Weights of a small GPT-style language model, trained from scratch on English Wikipedia: 4 heads of 64.
MLP neurons of a small language model. Each row is named by its layer, matrix (gate and up: input weights) and neuron, and shows model dimensions 0-127. Each number is 128 + 24 x the weight over its row's rms, rounded and kept within 0 to 255. Numbers have three digits each. A neuron's up and down rows have the sign that makes its largest values positive.
After each neuron's rows, "fires on" lists the tokens most often at its 100 highest values on Wikipedia text that the model never trained on. A number after a token or word is its count.

L12.gate59:151134087142109099126146076114143099092158169118116139130143104154134166116126103095097078144168092128078134165093151119115161143112147115158122180096145153110159157145134142103142131133122115136158075085109146138172140150123128180133110160115144151114151153128140138100150148107146117113184095130101117161151168139121101097138132117155128094068117137128108151100130137132102109122151
L12.up59:085190189143165159133134085138076170097171151092126139109125130101110112166113079154111163078133107133157124113148151115110129141110154145151118079129127124165146150130097159156117181111118158144118146137101125122147146116138143098100147126145112145170112121090083157113129122118142129100075143126169161158166155153119143115123121140103191116146116128112088117135118104140076121145165
fires on: "2" 57, "1" 30

L12.gate50:084117153110106104140162129128125129150129103131195115150119104137080129155113123115108088129086145129098125158095113136181188124097133113169089129130112124093086131123145099103127081169158124118124118125117132121132066159135112154107112115131138086108170109090098139153108125109122123131142141148138148085165129138129160124144106119151123152126104136119157113143083122126160112154116
L12.up50:105110101126089150147117164097120132128134154115141109125099124123116119109123109107104181123114185175143123137121134170107157134128128128174149135116120171123126117137154101129111120143111155144114132089142124148114155156153159167117096105132127066118108108089134146163095168110133150131138159143106171153138153143151134125097096147153101146150085158151117153139118117109177120119126
fires on: " \"" 75, "-" 19, " " 4

L6.gate566:182108146136119109115137105067112087133151183122124127105118112135115120110118129158141125111094117104137179137160121124124110133168171084139113136178114110112102149120164120152143124146144172106103114115135127153116106129135133095142113136108117101136080145170120127137078116134109100101109113078120111061138107139084135122136078155131131104150104171137124129152098126121137146133103
L6.up566:135135155149110112145116121134130104148125109143146158134137126124119138135154142116143126155159141121100140141103119111116092184139120117143120116145145085133129110130120092139179155144146112130101137137128153136095090123162117088152167158165116131143130124161143151146114136088131140095095135114135131139157106145080123120121088144092125129109072161108141089121098116111135143082116
fires on: "ed" 32, "red" 9, "d" 7, "ated" 6, "," 6, "ised" 4

L3.gate538:097091115125111128154125131111146089148126085128101172153159160134139168153063167103158110119161070111135152149106108140142132144137089089155154100122145067092126145101143135167133099139152130100170126144116145142108129135142123098135116161137137081084185142171168121133112067126140096115103107145111164180166129108144092166147135158164131106109084130137157107160130091112107126121100
L3.up538:133124144132112120123105165049128106131139127089159119177129118203119108146162133122123140148120114121096101146155116116135155140128132150125111121110146150119094119111146093104129147109111135119111149096113109145126117085139150090105098148082111105104122126114134167165110091154126069065149128187084111105148156158129125136122100136139165127146104137185132136116146133097143135136099
fires on: "," 39, "s" 16, " that" 16, " but" 15, "ing" 5

L4.gate317:084140123118124121132163107120156152106131150153164179123152147157115106170152101187147102106151160140130159091106107125179108161139147093156109151127160093087159130151110143128114101138119133143117143084131127115091148152129139122132115156128129105111121135086107090087108140150115169120130115129126132114077109108112156143147156170123156093099153138163135093143117169130126136146103
L4.up317:118197130172096152118171119112175150116142127127128152111109135100162095105092094133146113095123159137171145122158126090152064109134137122118126104131122136141142140146126165115111157137123156149136109125131133127131180151094192136119103165094117138135087134134129185131130116111070138113135114127175157152152106150118154120121138141087128088152124126133172135132125131155093164154132
fires on: " is" 21, "\n" 17, " Total" 16, " –" 12, "st" 8

L11.gate703:096101143098102139106135142127157156095116104133134151173134146143098122156145126110120144067113148134094166139096139125169125119138134136168118125153131136151078114135130100067124142067142111149085148174139168125134115134110142151111074075143137131105149144139113128144134142143151103140144149145139111100079102119104144141108117140150116207114113145166138132177133103145133151135139
L11.up703:153100121142106114113131142138140123127132102128169105145117153134180116131154131124104110110118153127118060152095160107139136130104109140143085139114167174126122165127124131122170126122162121126131109114128091136136122136133146131113148150097129138167126157121112095107109130104128161123109117109074178086122139102115163165156116106126121124116082140126158153093130124087145083081104
fires on: " in" 29, " \"" 28, " to" 14, " a" 4, " " 4

L4.gate18:155132097138122105118122146092117123135099109139169176169103155147110141166122136131150120118115078165119109173097117127143113109108122156117143126121178091116107166172093152083147115142131138117102088140097129083127190117130122167086142189109116150120085121118133138161118104139061122126117114122105133178129136199145155166123146129081140098166130117140113117140118156143123147135181
L4.up18:109150098120096123155092175122087103128112113119121105130151138158142130142105130154168096141154104154080111167126148151134065125102129151131125145161146136163163125129153129069180172155124132124135141121158120143102156142159166117121125114139153128138093151192129116130122126140060152129107161134109132151090121117145158162111134103124116136115187156111115084115130087134159130149166
fires on: " |" 26, "lu" 17, "sion" 16, "==" 12, " original" 11, "d" 4

L6.gate615:109148113084100128106123131135115114128128141126163183115133123115100109148108136136091131114119173122135199120115134113171129105110110147128118116142129134114150140152125105129112101116111175154123141117141107167162119130174089154110127137145122147111118158125129149123102118124156116160120124073091107118105137122141144100160194130137141098106152159105137108167144167181124139137148
L6.up615:122130108148120177110129139121131167122111098066129101165108090162109160091138119125165121165129150129110100167141135158120130147119166141061150097135089162114152104148148103106122117145098146105167141122126131094145136173098130177134098105160135146149118148114164109137116103153128151129162074126135110144141122155094076114121114148153163152122170119165147175162139128101097138189131
fires on: "st" 13, " no" 11, "-" 9, " main" 6, "qu" 6, "pal" 5

L10.gate475:150090107133112144094064127183104130139183109129112151111144148127127144105096133166110135122125091115140098132079085182120124108155121111152103149123138136134105119122104148122174125133141143138099123173136134147123100120177172081134104141108138136139115118141123177173123136145136116139145139080146135108124159122142119134133127128146141171151148121092130102115108145149115122085103
L10.up475:108126100109135133084131095143102137146126131121073104122121144169145132170119166152130074131133146116123135141069134129143134139124136126091115111095151149147131141111115105128125118141154101095134158141136177142115112101135153121137105113142118092135125147129130140138132100103119119122169103026132110145139140145179103136092181150176105127128128149136118138164147140122147115139156
fires on: " of" 23, " |" 22, " in" 13, "," 11, " as" 7, " from" 7

L13.gate670:117122120153130142107141099126120149116084106106116156165148124182103135088133128096139156123117135174102145151109122143113130129149112082139132150118108097163156144122105140115120089102170135116075146160118139157124134118131115127125118136155147137135138132132140185148100149093131118118122097127162097166140147133130094118116103130140150082122150201091105070146143142136152167121117
L13.up670:131121158156172132101092094143102130124165134081123125109097111149159123120082104140157107153127113121119166143157120109112137129090150156119124139138128086122132158138079160173140194089119102143128118097098119143130147145129110125120119120162119123166160128130119121111148142117115148120110116147160129139171111135214124144100129087115103141134138161105100106091137143125140102141105
fires on: "2" 44, "." 13, "1" 12, " X" 5

L3.gate187:151105117114110142083155114109064122129143134147163115127092144121124129143121107195162068160141135130135147143120167128179175117124177110145116135140131133175170155141117141124133115127091171130095165130138104160105129123120111155150098124144135158139167125142081149102115146149104112127141151079159120131132139165130082132150180114133152124086115168116096136104117126102106158143078
L3.up187:128131141134126160099194135132125111167138139145101119114128141110101131068126108158146113128106129155173130144168096108166114103143100118119162094080093194153137175131102101139141086153126145122125120118105119122144119145132128138120161116122137151174093110133159146138132162123124122099111102143134105110133120128102114132153166161182138082114129146136096130119118140134093145153119
fires on: "\n" 95

L13.gate16:097146144122103108111135137142122140140135127133112131090082125110112113178118146147140117181121156135128147144160122140180102208155144143111120115099147149125139145149094143164169123138087130131131102158084155131111137120096132102178119156096104082126119095130129139131125129168147135081127104112184137148108117125126168146135148093098149117101158161141164132114117135124134105148143
L13.up16:124143084136141138145116155159160138151127181109140177128142178116099114113098117130092169119094111122131112117147084113124139130094163139134082104113123157125150099132140132132164111176087081118102113128126068139130122109105156105099118127091107117150112092106134153129105114094130113112118128163121130099125125147107138134111155133091107159097109123155130132077099135101128107109131
fires on: "0" 40, "3" 14, "–" 10, "7" 9

L11.gate182:109098104144135126127105169125096141116095123173135115127128155117094142159106163116131127115106135145099153124130096089100136158121144130106131144126110140174122142132184112122171117146136127140131191100107133116142145144158113138170138131129082163131128149151104122155111147105104170117184126125174100151144131126118123082113097144147118125126120146115131214101139116147156149111156
L11.up182:126116128119111154155113103147130118117132168148151071108149137118173124062102132149128147151135067154100135108135120134135155130117126133100145112134098136099145133138159177118163139119167131111139127137137205091165098108117100092094143103129119156123138166106064132094110133111127118150105128168077144122155123095127096131165143133087186085146128075132117093129138117101166117139118
fires on: "0" 30, "5" 13, "8" 11, "7" 10, "6" 9, "4" 7

L3.gate440:122128156180143128154125153153124110111106153115119111108124119087129096104129136160146095117151151143150169120116105150128122136148132102149131135150102122115114134094142138114139152186137162118150130112135137085133103146110101079134115100107097109172113150145105139142150107081112168085126153085112148143163145089113138142147116126172086117143134179106118109123117172131114139084164
L3.up440:119137179132138101157132155145115083103170171141136132156103094147118155104146193135133119152117114152139133107134132165103142157109124153129148143121144139120123108094126085159091140129117150149157150163161150122114120138098139105109115118100105097154125115127132132104112151147123140118120168146134140110169167145113175164105144157129094142148104124098142089141095128131126089100127
fires on: "ed" 21, "ing" 13, "d" 7, " killed" 7, " anti" 6, " \"" 6

L10.gate169:116121134108132152186110153159148135133155179135134091113151156114121145149151150104133122122147038137133116183079171100142122123126131069125131084130106155108151108124154146131112118168126165124116133139132121154101090110150132118145110181143101093126153134137126124105152140096124137100091148125112156133119118121146165142116137138111143138142138139135101155162122168138142092082124
L10.up169:123130114088097165124103133149148132148120141153118153138156121141114169105133128160125183095132084132155117151122117124072175102112130140151088128158088146127087116111128149114150156121137162096100100146129135159148145083149146123148139107153103103178132107133135159119117141107110148096204154108114150140099129100101078154105128145140144148103114142161124132114098137126121119091158
fires on: "9" 35, "3" 22, "8" 11, "2" 9, "0" 9, "1" 6

L11.gate39:137134104140089161132066127087106153094138066126092106182105138138158141116080059122107101106127110111112141097154130092118144111127109112136162151124121139117164136119125131065107139145125142142113117111121076178104135153160111125147164104144099157108129137165132156118078114106148143122131111115161102146152094135085143090128156154167169131121125136126131136139146113136143124130114
L11.up39:152043147121124119110103089142122132164122093075136159152136136143101176128138147140120149133126111107106151114084100132193137153149123150127124135088128105114135135156141137125112137084150138151123103171163165136141152124146111132114156120086156129085138126135070110126122116105073127102091112147150139153124173099152104128112134153149122140152117150135135139201127112148128113126108
fires on: "2" 45, " the" 15, " |" 13, "1" 12

L2.gate220:124137130140151116111098110150131132102129153107081177154155117196110120126113142102117125130158117150100151138139138137117122168085122098157091178133104075115124176127158148134094162129139144175138107117127151121143123144136092137081126130171186115131110078172085137122096113115131146128131123108113127162157154119118134096129108116108113145163127154116124101110135122147090129129129
L2.up220:128159113161144105136134125146119092096115091128142116141139140170121139111139170135100138120127102117107156134130143108166070186103138100155149110137141101113112128116110149108115177061138152128107153165142126129151149114114117144114125153134115099174123153145099102126124110128126111140107123113117144142101122148122145134107113124100113129119133096127094125126129146107076118132126
fires on: "0" 87, "1" 9, "n" 4

L6.gate7:121142089094073114078085092070124126146142131114132122139131122175105122149117153123106127143124107132158122165146185133136124113133136082159145115132119134085154137096098118112148116131133088120157145122087119172149121115157141132143130156136156137125104156116131158100079094137131146113165108124164104134129112110176123147143081147108156111124138111169121149139101131099143133102116
L6.up7:147159183143147115124122162072141111141080121120203124148138124151124156124105167152089148125140163128130114121138118114113144130160163148142135089127107110130128150125156141142140139121143144124130140106084092116175128161112115092114086183135124136122140188145151138141149138121128085108153129165134112095160119127165142168127131144134141121108132145113120137128153134097161137118133
fires on: "-" 52, " and" 24, "," 12

L2.gate28:115135098116115145136138125094115118108094080154182146130075171142161135144131128136142135175157080137137144141135130110165108140133120107108104137123098146136072148114139139122107167126110083145072113082105146138125115124119134123137120078114147130136116134166117111145121170166121105126114109126109156164125091110106159160111121174113142133093124129139151141138128149116105115133154
L2.up28:177109142084108131124123130136112138099077086118169178141122145137148132111136138184139087126160165140153114108108135110152146117161132165135161119131141160118121141110129113148154126117136177134162119131127122162150104132118106100137141127180133123142177126149103115117123114139156119144152150161125110128153119105109101140134085125085132118101075145131153098119127165124099096133104
fires on: "s" 31, "er" 8, "es" 8, "ia" 7, "a" 6

L12.gate222:093123119103100136168142104116105102078113114129142145159078159152144103122100127113172154111166151150160144099094092152155108139136125128148167110179125161115159123114132122134153102100116126156151124136107149150165137117153118090108149090150148090101118085120120145150102127124113124127075108136155160134148186098134143121136120112120146092120151130118148117119139097114114177109127
L12.up222:082103129111144136100132141146109156127125066181148144128125103179150128137110148119128116105149135152097100117131129123170104128113165137095124162103112095135124129085116140141108089089112130098100152137120118123114127085098146139075116187129167127104071129124116138145113145107097147105110141118149138125097195123106149125108131127098155130111202148127141135130116123176180122109137
fires on: "r" 37, "m" 13, "t" 12, "g" 7, ";" 5, " |" 4

L10.gate391:155124108160105125109142125119171100157130113114098143120179146125132153116095096160116120110151077105141118138141072198169118114105146127141096135115120160130123132123105155113108149164154143122084097178118103106143067152152161110121123143145129110104123170161153137131162133152127151147163129150093080139135173120137137123097163126124176119131116141093147117139094131154077122106120
L10.up391:140183154121134109088158107129104111116120124178115052127146127173112155110122105117139147146126094099104072112139109128127136099136128099123120160185107132128078142129171147111146103112147098096122119148095122142133145162108119160113077151111138112109128145133107113111106100117136104165140139094160172116151136125143155133138092101154158079118130142133135116115156118163107104145136
fires on: " |" 42, "," 21, " L" 7, ";" 6, " from" 4

L10.gate261:093074105119098164135109145072142122149147133092123134157121144143124113122110102106083108144147101124161145118088104128157143089126105109122162175114098104108144133161111147098118154123155088114106083120102131121127146111126115143113123100127172142141096108101126139126128164132134086078092147149113118149148116126089128123112120162122199121102117109089107116125103102111116122113139
L10.up261:138096141123143100111116125151091142158120097088105079115120116171098140140102129156104138132136100154116115172157113159120111169160113132141114145110087076132123137113139136092118116147117125101081116140132113118123123101154190119122161139143115127126137133164103096143118123095148144140129127106164141182133159115122138175121153087146081138088162120095153105103116097160150105136104
fires on: " |" 92

L11.gate355:123104096117110152128168114137127129136144144170137128081139108156162117171088140159117148108159129145119137128120100133156142106079124136119139141167142146135119136122110114125133132112143105125094095145096134125130089113129130166104083122109166125122191125081131126138130130145100085123090117155082166136136115173139130093108136103138132152132075164100143131141186105127153135114118
L11.up355:132133141153106171179133169161112083106173130089154161125134119096164104136135136138115136129090074140116114135137122118141152116112149121161147133170174176114092101115150130128150114134156174083123051128129115136150171064125144138146157134133148158130109079119117126138145142142102140084137110130073148105112157133167117108125143107079119134126106129141146147108146112098083153116146
fires on: " " 77, " both" 4

L4.gate120:160138110187113099118151107133080086120105112167129118138112095131094142137115093159100135133112139137134138070104127088120120119116180083128124158141128123150104123159138117146156140139084155119118124149109124099176125145127147166159092157139149124136130138120128122176100137068119098124110133149113073115138142157114184119078162113130160133151135120127162080101080143125104073121129
L4.up120:145106136164131153140094146077105111100150127092103145165179124093092118140131151177090108150127135124118123121117100142099152134126170158140128156117146135132125158133128127169114137115096150128162124129124175108112104123153139105141141138119159151115101127171107134138124134099153132100151149115100143085109168122132096169169117166132138138145138136105111147181145176062148134117132
fires on: "s" 26, " by" 22, "us" 16, "e" 9, "l" 5, "el" 4

L4.gate72:181166120161159120158125118050156120165119139113140154121112139146141099136165108110096128149144134135157134118179126115148125148154131149096111157138105094147111096168115127150107117083130116116126140181098124156140142137123089109071099104094132156128122137139112145134113154082153113130156118147132115099109151090113114134095172106139099110141104144118158083117133158126118136106150
L4.up72:146119173132101175134165084100181185126114147140116140101124137139118151127173112142099102127143121135164110141148104111106142121146130111170098101128124134091134106116123128115151139074117134139115107139133123116140158129130124126161145127123124154173148157187127084085091147132143101104138111190104128123140158118118108167113156161150120097164161147087160120139113124132120127115136
fires on: " after" 22, " early" 17, " began" 14, " After" 12, "Early" 8

L11.gate90:132159123134153144137144107184117179127137110095118137116158087141127141079097129115146156106099099130139155137126117142138145117130143123120155113122126144132100170137090120138122124159139133124099128126132132103173172119158116120094152113106097157144099167126126188168168107101087118098156135083144173149119126136119079132101130134126119107106086148093108118124075131144132123139097
L11.up90:096164161159162117103153117131115167151153126070119141126158115077168168131117126124113110148150130142145159102155088116114147127110167113134108105104109107095100132131117160120130162150145143138110126147130117129133153172121132119112137106142151130156139166131119132158171096119131086159110132167138112175121140131107113105136125143111131097143110221124128107121153100150140142139159
fires on: " " 58, "2" 27, "1" 10

L11.gate468:132132099106096153133081158075065110127101132165147201113130129122090113147104132106170114126143105144145168132132176144132139130122141094141130126119131170125107149076131147116129105154141155132117164169099165140068142109163125124160123144139139108157144118106107145123112123146107145132119112107135093124105189136140106079127100154127164118169102119125133126131162143111139125147143
L11.up468:152144143120130136109135181122165143125090130127165141129097130108095118127141121151117107139122146123111150152109120137128136133164147101144148159086076114136105115108125145097148165089136087061115165135109102077144123178126105120100139127139169094119150108094150148115097077100135095115161131150141137126119127182106069108179136163164115059133131132115106121110131164123127158159165
fires on: " at" 36, " and" 13, "ing" 11, " At" 10, "At" 7, " the" 4

L2.gate359:145123125149129175133164149133161108125120119139108149113113101156138105153164131108091124139095134087098118120071152142133103137115160119127095170133100114141134136120132102123091131111097138147130128135134119161103094086096132147162153143148139085124130117139140126162134138160140132127112122168104116089138147094125096140114108118124167125129156143110147166122164110160082185057097
L2.up359:152120190099060172163142148115110149133097112090121107098131158108098131107168167123153136115145150128147082116094115131107139149130104161136128134114115111116168161155139137101089085137108117136098120098107087140119114183147124131123135136134120109126137055094158134121133114088129148135093110141123103170078112122134116155102139125100082130120120099178112134160146155127072137085106
fires on: " p" 26, "th" 24, "s" 18, "op" 10, "(" 7, ";" 6

L10.gate27:151114104113095122122170171137141153141167106164128151132173099084115179153115121112092120154127132133116138131108165144118136081121102105133145134144116074121115150151126142102145126157132104113106140152117101143144147129108106124143144130137175155159089150124108136143110180103120127163109123140086151104109106109157099135158141122090134120123119095143108205085101152131124125101090
L10.up27:122065136139156103084184137164109141126140087100168121140114148131087162105126124174139138132095092099091127101130105135125143132159101120176173148168094125135091096120109191081142121135138154144109106090066127159155157105131179130172153159136108117129094116181132102150131145165117129134158128150129151153068117114130112166144160157122138089098150105128109147122158161180132131111146
fires on: " |" 44, " of" 22, ";" 17, ":" 5

L3.gate672:103120144131112161124132084132142139109132103149134083158145136141111117151107107124147189119166123124135145140108105113147148150120150152136097148105150110065121065132116119143128101144142138086131147119104099117149109156139081118137115118096160106123140118128121151159094129151098099067129116123122154138107139171113123150118111114094112125132135149088118168108147108157114151087117
L3.up672:120105102113145178146141146093099138121109118152128098135152109182171153055101113120094107132143156126155107139133141141097146129159140148084167116147144110139078138136138154108115113161130098151105143149132165154105154079119148174089150154102142158151113138087116122146158098131097143158171145097124134120104150105144119127130132097178103120112142105166108093118135114089123122113122
fires on: ";" 65, " |" 25, ":" 10

L3.gate331:151103135135117153110119120123118102136108153173162186134162178113122117115146161110115092131138108135133156135143117191102127111174126173087122173133115120131115146124130144106101118146108166158138109183176110147114111119104112129140132117102122134127121104094146132176130112136168155159143124100153115139111167095118112150139131131098117142114114133157128147112150176052147084095168
L3.up331:088193129088132135114135161121147121104129148116121134125149123162117093164097133104108112136138179134107114141146116157120133155157114095149152130170106161123130140134131129126109129120114105147143132135120121103117121157158143136146091107150156166151164122126124108167100100115105170135106151096160130104088108137149109068099110088187149098126101140104159121109155138108073166097085
fires on: "s" 35, " of" 17, "al" 15, "d" 8, "ud" 8, "t" 4

L12.gate333:157141150131110158122081129165108127138123117156110151104085127150153103135110155134133122125081177111116154113140135084109118153077136131084152131116113162140141152149178130110142119133121080106135152100114132192143125108172143108135140155129134140134155099136134148103086139164109091116141150109123140125106155148124143066142097113131114112104130101145134113152160107151122167104076
L12.up333:147134123143103159128114109141160134092143143143133101148113141095159164145131134140183108130089082114130106105132146115164178124160103160146142126134085154123147149094143099051107095156168136107132121120121113145152136140137157105083125093181147142098126168138081117148113160151097073122123119090142072113145162133124134148166126137098153142150123116128116129141103093128163163122109
fires on: "2" 34, "3" 22, "1" 7, "5" 5, "4" 5

L5.gate208:078121109138136142159160126154181122104134113139135125092112097115109138145138139125139137144134130153095103157115167132161120120123144130171101157101145086142121125137149133152123106113103149131097104128109124158130131133109102151178118109105128114102155058109086101134115144124117121136145122116125140126120159113122128179098147099105088086140111116106175153100146126069123113105148
L5.up208:156146099115136135118068144093116160129106125177145158093139113126147136142139078117148141117144144143085113099132106103121145118120163159088171131146134093095164155090114132127121129153139090147108131099084103113142137125127137133103140138135112107164090121126145098119131075110132142126135150146137090199107080123157126117127133144145107168139139103119108136110099122096123127112113
fires on: "–" 71, ";" 11, " final" 8

L5.gate621:119119078140153183119117136112122146131110113166137141123145140175141139103145102127137110118107129126141115102149150128082153111145115128123119167142136131147146143159121103134127114137134137110126125169174140118115128125148080118120150115130151153065185112114070119165133156116145089161121053139140162110139141128104123149173129164104120100086158161127153129132152145091149112074106
L5.up621:188087081093138133108095119149134137141131155136113124115154123171098119127143131128123136138157095135126145089153079141139116115141141114090099109139069155155153140092099138133155164098085121154106163098122115125119134138132112151168150138152147120148163144176128101138119168119121140117157125152151142125099143131105085087131135129144179134123145177136126125134102150097169132111153
fires on: " early" 18, "day" 12, "y" 10, " late" 9, "Early" 4, "ji" 4

L2.gate301:130116134146122149117155131140154101091098106129164082122100099144105130073138137102148122134162111114118132083120122132112146145149142121144110173138138114156159108180101129132143153094116130149176133076122118154118152112145131101118088156133128118140147158102130175175120129120118159098132115114162106128131119145102140120127120179079131137104081149129157128131183131083096094060127
L2.up301:103120163132114166126126144079118141095134125143129122115127129174159136116121121152132131155135145152093162097117139154103138093152143136153081143122129093094177130165083160164133147105118150146112114118159143130156107102101121082162160148165161117108128070119102162130128106104142125101118149167126140130144097126147144145087117144146101104156123096116141127135128141090132141092099
fires on: "s" 98

L11.gate479:132098155134136134084088149148153127124132152105159167083152131105127152104128126111087094104112097168104103142108160175144145129126120150137089125074113131131116163129161115152148168127123105137123103098107147161161104152127107171162158176117116147133113095134142116126136143090149118128121189097141120104123159139150119171114120146145126165127141153119119139166117138109100150104142
L11.up479:122104096102147130174138118117095118137136124118077134096108126130101150104103070096120165186123152172121148133113135151154150133136120125139122122163133127087135109074135121119146121143111144110093122150129130126146103169117192105146113132171131109130093140108149132123148115104156141134142096128149169114146139147131105097117116153142092170155151084147135103132107158137165094100125
fires on: " and" 38, "-" 15, " " 14, " &" 8

L10.gate557:124124128135146162107157090128117134106157114125140151158127166105150152170110183104125128117102141133126116131172132145161141130157164088109084160149127107144148130122093141138121079158144127173058126144138111143127135104120136124181117125105122137135123174149125186160138152101161104171133125111148162098183113149125122124145135092121117152123118128120125112109141126124161155100143
L10.up557:168169102122129171143153105138130170112117120115138131155164179167125176119153131154149109141105120129099126102113104109128145096118106095133118132101098116143168134131124146097141130116141114121126093102114162132118159141108148106133206136163098143143129089124127132151102166130147115153132124109096122063140123121127140100111113110150142106142129139099165137149099101130100142179125
fires on: "\n" 55, " " 20, " (" 8, " pre" 5

L4.gate277:147141137169143148124105121138139106116158127110109150130127133119114132075132130166179112143127139120102150127169109076128185095125074098135124162113088148133119117104118163115131150095108096156133122139121149153145123132129109169195145106142103118124132152102102125157122103149133076124168110128136104166152115132131117141124108133130138153125119094133114163121146069150113135118150
L4.up277:155148130144169095142104125143133103147136154167122099170124127135095168142121162148167123117141105114099124129094170063133120156114128168118127172155168137111102177148124144154135129106146143150114129132095124143143113174125117119130147136173128112122150144121120138127110131110094101104118067113140148178101109134130133139117152112109123122120156135144093092145143117106103123111131
fires on: " was" 83, "Re" 5

L2.gate403:145156101159120096121113099144155194099113151154120153103133106122066155134093103109126120102180132147119096140142140123093112084112145122117104134119151135107126159091076105147132120152133174116112146207097101147113134119115112197126138131152147110133114157165108113101134113109115141140150142112102135160120114129068149111109157120135153149122129149134136097112098127142099084101162
L2.up403:130123153133140148148107115139066123143116134167159122142080094150095098120102138092091156197109160135110128096138096120145155094096145105124146134106123147124137130136099123151139103125139153147132099127153155151120100136084138102151150133128100155127102129120143144134126142119131073141132107107111154135134143114159108147131070144149144106151111156160126078152143134085160088152119
fires on: "s" 42, " in" 14, " by" 12, " for" 5

L11.gate28:140110091123122095124132115118140161089132107103110175119096134103133126117133179076166104161135151137113155120145125153162180118130129128173137162115139165097114115143140114083163110128149145162158101120087137139109116120188152137172116175164147119147107113133124128162102107112189142103157119110149148089132162140141171135146152092116161152099142128129149134098127102145138121130122
L11.up28:163122113130139153123187127136154165144160140158106085143141107155130118142127195081127153172173123112104153126142102147156170112134067113145119104143129174145103095151126123135104164107123131117096177080133101126154157122128113115123108131126137128145131136138131132138078081130122088133109120142137153130166131123093124116147109113127142135144106116103102137110120116148148117141151
fires on: "0" 42, "." 21, "," 11, "2" 6, "5" 5, "7" 4

L13.gate76:166137129090125092120115117187109135130131101109131165130088115098097107089130100100139112118108123151092138121155105119130159095147146178154080080154153166087126104116140157098152118134141140129153136115089136150130082130145155126159132127135140116098115149158153106128120128144179142086140114068135142112102104162117130129167131093164167127100110123099161122126152144112130140137137
L13.up76:192149096126132149164143114105129119159123111127123103154091096106132124085124125074129165131087112116114124100074083156134150130141106165132102132138149117114177113123129134110117086138086122112157159129122120118155108145112131119132082122146113125092140144162141160103145118146156109140098098137117164124171137153119189138147110097140130139078140098157114149143104138135179144122128
fires on: "." 43, "," 24, "5" 6, "8" 6, "0" 4, "6" 4

L5.gate677:134095132114110136102127127139143121137083128103094160101166145125094057119161118153176127102178114133183162147113163121125107114130095102142122131173084134065159099165094136152126112113125129136142109115126099182128139133116102108099131126125141098157164118144099106112140125096133120129122133122107165137137136124128119121140125084098128108121139173130133103171113140135128121098095
L5.up677:140101109156137140081157139137101128137131166081102160111135136140105133109117132127158154146113112099108133158114147129110137133153121097133140119157078134133173123163113146164119133114123129126139146127110134110141122129136146094090111176131104126113149125147111076141124142125154094154115137106131085128102114065119076116157133183158093171168126133121138172126095110099113111150105
fires on: "st" 27, "-" 14, " /" 9, "." 8, "ck" 6, " +" 4

L4.gate682:089104153098123112116124128150121150107127096159088146149114169118119146126105132152167149110144097153080161144159174141113118105094125173124112173106130151138144153128112120107093128129119122080147145132077135145111124134122092171129160109140136130123125113154076087112167145104150097167114170110121103138109131128138119113145146143121166138128085177099130081148144099114148120132097
L4.up682:132102148119097134099151104139116102138120120125098119140125131113129164098195159117154107179169133136124158120131100173164123105138081075140088155109119127207130129111125094096107122106142139145096133104116128129119113160119125143160138124123143147142122120122134130130171132099105149110119102139063126120086114130158111085166183142126170120134124112132133158104112096158117161095145
fires on: "\n" 76, "ho" 15, "op" 5

L5.gate157:076098052116108102148143109129134126127170140119120178154100099172185157083127129155131131102123128128104141128111156143129124118140127155097111081132105129141120114108114119128121155126105156133149119121155139126143088133101130149122174113090183105111140146122088141138127101155099156155145122104131120150129152127126110128150105137162139164154142141140149129122162136090092114135134
L5.up157:147111125102133122134156144112158119094113113108107122105171119166124109139120123119170111119113164099112090113125088120089122118153119123120125094143115174136167126114156105093113125143093105094116131141112119101138128141133143140113092093144094144144118110161127142156156141114124132125109141140118141103119152108153104158147131147147153111152119145142161117113109142107082147096138
fires on: "s" 33, "d" 19, "t" 16, "nd" 9, "n" 4

L2.gate412:136163115129155096188085151137165160098110146160136147141120125137120121097078137102171130158132085146094139132134116084133144111140087129138144129088136140153113109157147157121136155146101129152087136107141134098111053184134159145115145138132109105148137136121097156129112122117122149179160159095141113166110073166141143157132137107144124159147151117131145116153162165121100117140116
L2.up412:164139076137101112113155146117127131165119119150142142153162151148144165056136115137155104098145129095170114109158115173126128132103166138150133123110135145110077150100134146119137166085128089102126129134121115089103177124098145086112137151135132139217135168143102127146154141158097099159150105087108114129105112174099124098108125136137157155100136074155127158143116109134127112141119
fires on: "0" 91, "piece" 7